{
  "num_hidden_layers": 11,
  "hidden_act": "gelu",
  "optimizer": "muon_variant",
  "lr_mult_down": 2.0,
  "warmup_steps": 0,
  "max_steps": 5857
}
MLP neurons of a small language model. Each row is named by its layer, matrix (up: input weights; down: output weights) and neuron, and shows model dimensions 32-159. Each number is 128 + 24 x the weight over its row's rms, rounded and kept within 0 to 255. Numbers have three digits each.
After each neuron's rows, "fires on" lists the tokens most often at its 100 highest values on Wikipedia text that the model never trained on. A number after a token or word is its count.

L6.up220:125107124147155137144173132156141157129140161182095132156122127145157126124171121131109122113161124110154147155118106154129111125112145122134137060115172137083139095119159152141122124088107182106157139160107114145108095115108165135145136106143146165110134139132126076150124136134136151120149154162110130146080108173118137104109096126124141108117130120101120121077138120153095098102133
L6.down220:103109144116107116133166105155127130162133137115123148143138116175134125135088111133107107173121103143095159109135121159111155161152102089141141076147141090113138093131165132121125114145132154123144107118132143137119130125122183145092097133143109119091130108108155159141177116124111183123135159108170090110126118136179128146135086100159107071150094168101131100095132135135105107171157
fires on: "," 89, " =" 4

L5.up505:129123107150133104143143116153144145097145145150132063149127129107150168150177112131103130114170151117147198124141131136105138154098137142059128067095119170128136140122130107094141173125107101112135090138093101136110127100156148175117107075124150168125148157153127108130106112099108113132137143142145106128124126157102092108113113127109157122085162110104127160118115165146119112087126
L5.down505:158129136117139123099157141081129120144135095123161140125107101148136142142104114071162105104195148150110159167159176109117088156100158124149129092141144104103122146121102143102133123161123095076115136088104070147122120141115117125130074119109132129136099134125152102157113163138150123108085135163101103147069117116142083118137137143130113099145122126180153142110139117134132134115166
fires on: "," 89, " $" 6

L5.up595:135143127149175078079139093146135160143097108112159112162119120116130137094111115182113136079149122109140116125145132159112126122122154115134164109105130128135166138110167127116158197114139097154174111138084094138121088120137150116115115187110144142165160163141113090118119133115148135095116158135116136146098125140152128109156117085150134129150121095143168130118092122102144167105133
L5.down595:133170159151140147129107117141090158145115121110121124134114119094097082127100183081119132149127141165107168145123134124069148103097152121170154131114150146130103134100120127153127125166137097100147111126135086091157165148153163151135163127125118118156103151121152154138140153112120103117182117094100100141142121116134100118113119127152118087123152170135097126125161126083129135121143
fires on: "," 93, ")," 6

L2.up36:139167132118184137187115097129117142112112149155129128086136097131176145116127137131135098141114152151131096124149089181150106137154154129147127123133174129099094110119137102081146180149114124129115128128109134144113073100157165124101149102151131082159080143131101117133119126105157111146154162127124116140158102135137139122083127151151116162129084147140117094133102151072119156099123
L2.down36:131130158102141161103122141133155105123101145162080098080148102160163140104123173112108100103124130140095119096136100162130130117139140103162146093124128167123115137119140144138186147144134103102120122151101118119130133120112146157138137108152135110121097160098107122124133101179065100135139091108143186128158106126098140133088109127158139152154140122106099117177150136101118103119111
fires on: "f" 25, "n" 13, "k" 9, "m" 6, "th" 6, "pl" 4

L6.up519:142095077189116136149119135106158159121149123087154119137150161110098107120154146122102144126132097144088117143127113135153114106127170130102127133151178127108117135130128150096176126116119093135140173119146121145163117094140114145123129135121125101096110090131140184176100113082102146135129153132098130105137123116120120169135145114139141107142138099125154123082089159110184123117194
L6.down519:137155106161072149099152123098167116139174084108130092139135128118142118118097098158125149163146170154157128104115142134127150162123160117068140102112181162150151143105152115086160144142142099083110128165111100104113151098119162099135119121100112114159170156107127149136168104111106098110099107105158121143142135149111097144147094130124126105116133104119130120163104128115169131102112
fires on: " Le" 23, "ric" 12, "le" 11, "che" 8, " der" 5

L5.up457:100125091153116151157137121107151146087139110144122124145104148120147132138162144155113137129137126143095103116128138145111112106126164103138031096108094134112135150094148162141090166117122137137124105147085130130100130145150123124153125153146117104140146111118108126110109078111122116148188172164123100139131174128089149176137075108177146130106134160128147104115134157118097097119113
L5.down457:132144136161096123143147124165121135090153135115118111130085151126139134105111123141120140138130101117113141134113083127134146142189112128146097125185102128147132112152100113165116074148117129088176136148104133133088166115104150129120183134108150157150159147124097165127120147100123088109147123125118112116093117121119125126124159173160141146164099123107114163097171118097171072111116
fires on: "." 82, "\"." 5, "\n" 5

L2.up58:149109099141139193156121124135129071119159155131115133136136140133120114146160108140166139102113102116120154141136141123133099071142167169074141117136123150102103126058138138128139138169167082186126160153121066104125119100132126106131135103134114131137133117134159098109116140100124104122153141159141119109107122124172114097124105164110139178096148145135132152133129136133129127113161
L2.down58:135124127148106118134073149119106117098154114138176160124149141110083154149095094101115143135136108167114074093152156112142128131123111122151150093129127164124068155127085139171149167099092155136129110172113097137130118122168113146194123099114112121137136144131160060107135177111117138168123132121115134118128155121128169145089102153114125114152126137127140124140116084131166128118143
fires on: " to" 23, ":" 12, " with" 9, " for" 9, "el" 7, "\n " 4

L6.up189:149132127128170115154109062115059132100159147150159102115150121109117121168143122139120132078139093123143142095121127135083100144101136162142106085097135121091145085125140093144087138097128150143133142136105137138153114075131180163107132078136125163181117107172139096125125134110158111126140141115118128147108087165132121121117141157117108153111080152119108140125158125131125106126162
L6.down189:132106129131114147132132165154136107102166079130150122141117150151136134163102155121133118128144137143128166152128145157111119096101120094166116134099145121119116115123136163147142131133153124163147152104168099133157136171141066158113133126115105136185140135074124176104110123171125110104137135166138136110149143121137099165090122127091118160121094134111171103124112123153138125101107
fires on: " &" 27, " and" 27, "-" 7, "v" 5, "," 4, " |" 4

L5.up433:148120153137151151161117148105150133115160124114106151174098141152095118079131125162105116153151115147156128090109107076114116118092115142113122142105143108102152157123142143145147144138137092113121141125120163164088148098158168099098152134171096120138153109127126094122128130157118089101137136125137145123096164179132077129121156102149091111068118124092110142085127154153125162140142
L5.down433:128137147095108140151099131103173121144162164137128148102129127150130135107127146082114153092154145077147152147135104113162126146131113133099104153140115161122114104081118146152122116136146147122121147170105126096130136166126114173133105139126095193108106157135155137152157138051153120105169100126138146120114094110127134134158108142188141114125101146094145102097139143118109087089096
fires on: " (" 26, ")" 19, " Party" 17, "." 8, " sh" 6

L5.up94:140133123140154115101131138166139150168140101120160101081119096154151057106088149154107123120117112156128177135121137095104145131151161143169151115150113115107187130132124087134091132129080116154158096144125120132117128162127197139162123118112133146165138120121133117136096166144107137156172135154115080104127110093130116144117136121137098129143135136114164088128131128153110130098107
L5.down94:075158138124067125144122135161116119145186099132095154140150108075126139161117114105126110130099147154105090122167182089154124084127103116127146126117113135131156129121141132131111125121112128129151116131135147113111109150092160157163110138081133128119182158145128149121190157136097112142126106104133094148111112126159103111107150162150128080113157150143136120147097125118161098161151
fires on: " and" 25, " where" 13, " which" 9, " made" 6

L6.up79:148165137123162152128158117109109083081133113120130129143125104076113133098121150147064159136137099102176171111147110159078138159125155128159152092095151131109143102148118130111146167107147123116117118141129111147112094158126163137107163156120166116128163148167132108130149136135143069135109123136121137108135136159080127111183132166116140102105138123157107147089129114161156126095172
L6.down79:118158102137094098157158157151152132176164165109149123127152155144101122139158120122118126143124080123125179096108104122065137161124100097094158130136135120095032148160102129113117102167129146113157135158139139138125125075139055123119118134126090170130126151136151138137139129162113095084099154149118128141118149136133123135096133140112169152143141104114136122128094123133103108080107
fires on: " (" 31, "," 21, " and" 9, " or" 5, " since" 4, " three" 4

L5.up307:104117167100151141088073116101144127119148112144142093077115153156153138162126139103131143115104115167127115114146145144134148101094151099116088124122112119114126147151143199176140143137148137166109130182117159107152150159109116107101166118109125109115125126072103115111140141148111139127145133152142108132170116115128154145116066142112085152131141175081126129138182140144155150116128
L5.down307:119144160121134190100134116151111115149148147147111123098121119133137124084144069152146147120135103129145120145111116121157144130102140128144161157161108130135147132120161072138166192131095130110160153155121114142125128114107142151109145164166084142129124103122142153134124088121161109156101177102136089064130159172125110156107148128148103099108126138116078120152117135104185109111117
fires on: "." 57, "\n" 15, "io" 8, "\"." 6

L5.up284:142119137111107084120133098144121166137148102166122136111108093150156101155116114134136092127109152113124121132130127129127135150071120150080143151121113128124103155130156144094102153133121141114101164125145154126096156124133133117148089067141127134103167118175100086116135134144147113198142146156133127150107115116147094119180104087151111103125144121122134108112121166169138143126120
L5.down284:104143139132116117131162113128109125133204134115137137117156145104120132144156125084125088151117151156113100137108159130115113135140119116130120125127147159128126136112089141176164109115106098151091129157131152146130099084135133094134128116142145131112146185135123122089174060125134108157144116118123129144108183150120148128127085112081132118146151125142169109165157126164099149109083
fires on: " =" 40, " a" 27, " man" 7, "." 7, " proced" 4

L5.up482:153161147137142167146144108109103113124132105105164141081125114128107108125133157111089120124065135135118127112134095174138129158126111078137125121132115139183134067136074121151143138084100178144093208132144141141155131088142154171124147125142122120138169122104144100131128121137148095122142158120136117102094092114104140121109123101145152121140153149171124101135131115134103161137185
L5.down482:094123110151156150095192155097137134150097085089111104111136158125116122129128171122154154087125126136104122154124075131145109153128093123131110106080096112091136083116128171121152132124164125116151109146105153145144101164138150114145144137159143088134154151110157099180124130155156099117111086110124165109119080125097159129127189115131139136166131109109116135120117148137094098148143
fires on: "t" 21, "k" 17, "m" 8, "p" 4, "cent" 4, "v" 4

L6.up601:121057146139112115149131134131106090103092115120120115118133090142138125125110138130091090118164093113121171116131113115158121142127120166094133131150165114159126133135141140127140105141157124150145144147126163130154144053138146152129129127128163152123113126121074122123115142109095109156120125145175094119063115114101159104155104121147088113109172085105143126109109151122117085145087
L6.down601:098109144127125097104122174135106086110122144115109155154122146096118139139150140112116150079119143116128129154160116104164138102151087094101126170076119136157170138109136142124098151147093124150161110122149130108137158175123138134128101148106131147166168135120160137125166146132109111149095182102138100133139108107062165140147115150125107076104133143132124114106122084108140125102077
fires on: " as" 33, ":" 24, " –" 17, ";" 16

L4.up179:107106116097115111137161122119098148121149136154125102133091155172175162121138161100122148128132118125132087139138142113142160130150120169093147174112099117141144068097133127112127127071098089152110134144187137160107124095107101132128129122117159160150116072150168085138119139162155133145113152083140130154118111110157124101124099180163142124124137122132176111146095138129104123081084
L4.down179:163130122129143118102132102132139096150167075114136129131101137115140133153130137080133110118158137125127148121105189155087112079124115142127140130130130125110137118120120141147126130093147155147120105130116178140146096129129087138127113111128108115115148162208096174097090124153126099141110164093074133110136148124140120092140150115127120115131114116107153187129121162110138069186131
fires on: " =" 37, ":" 15, " a" 10, " g" 5, " size" 4, " hold" 4

L2.up157:070144143102116154128167122096125104102136115108159123131082108135125145163128144141144124159168145117127158124153133110146160124092114114117105098187107142077149111141150122158146123129138116127148137081131110134138152104149113160101123148124163130111095130149120126134104122135112172126115124162086155131150126109094123127110131089129158091068157130133077145068134095138133088115096
L2.down157:110138126177142107136154114085118141079137129133133146121128128158128155127136117152144133131105168147110099112196081088130097124150103145090158104121152129141103105133119125132157104130133166151112129098126068151141131103139069133091156166117164128135103109121082127112105131173136120150131150145096112119133168141149147084150150120122153115069149121114148108087161156163108104163107
fires on: " that" 31, "im" 8, " those" 8, " Time" 6, "com" 4, "ount" 4

L4.up580:147152123116136093149129125088128107157109122156159130113133132100131068161103124121177127140181146127128143124134136091178089106113158136120119132142148156161141112160114105162140140139151100154139151124103114094106133102153137121150138120066154102137132139169188138105126143106173085133116131150153153110082110128150115096132130136138128135158155104085101110129140108087090121143174
L4.down580:083117132134112093112166134132144116129150127105091113137139155094144084122136083127080127122149124135139135172122153139156154165168095125128146122081122170104133125103148152124130150143121164084108109133103096113164142149103133140079124092129166167165111076114088134127152107096150109106114134098133116136172138087114143092136129135136147122097119140169160124144122102147104133143136
fires on: " as" 66, " made" 17, " helped" 9

L5.up32:150129095134161145132136148102118167174098141142128108140145126111100092114155171116096134154192114117123152112114110149142135123162158100151149098117110106126109125124149101154100149140120125143077094122131095142143138140151153168107126127101117158103153084157142099098092175175130092090119119130166112138138153176135138155120104156157129126123145119119133132109139082121101105104091
L5.down32:112138124122136142115124089138150115141154137128080142090096090156110113101097132132116190111075134123084119133154106147096136137117122079142153122168132151095114131185116104103132105079153125143167108145126132091121124162138087145140109169088128175125165137165108093135167148092155116119129102128126141158133087121164116108128147134152134089135120127097145146130076144163147131120151
fires on: " and" 58, " (" 10

L2.up605:133129107086127154133101128090152136109174090187131115102144168146124156123148179147187134109144132167114169108154137153094118144116114155144123083129169129107157141080087144150108152134149114150141131160141099108132115171091088131118144105144111126141061115156147131115145088094163094177130121149143105095136131156166128111122090112120100159102129124157141152105122132143126145143136
L2.down605:111143165092114179144160138115093126149165111130134164154146146086125117134081114127130110129143083166124105149137149124090133141105093150108064144117110121074089147115113125130077150140139147143146157171091118116137099133133143108153140126112141161109120137152146127104102114076106145153107090160109067108102107093166157159092117124116103112139100121145145141139125150115145132155162
fires on: " to" 44, " by" 12, "with" 10, "to" 4, " with" 4, " /" 4

L4.up346:105157114082103130115116178120173152125129122173135093124120141154117128145103096101109096108143149151104157101116116091117132107165144099099140115128068140105131127118137151136094131088158127137138150163104115121143126143154142107149122141111114152172144115127100102130115110148134115160124142159134121067167107143148088121104057109112163143119149109103100097170113111133150116134116
L4.down346:106139174127142136144108115138102196158128117150133118125128134045113127147160126109173134164124095176111103172123125130159175143118121164118139119128126139097132122148126079101153114108124129093136113096131084136156162174113119129096133157146127147152184092081126148135140126124122101144061115077144088132141138133130136112130188115140126126137121121172123146125141150123143121110124
fires on: "\n" 63, "." 20, " office" 4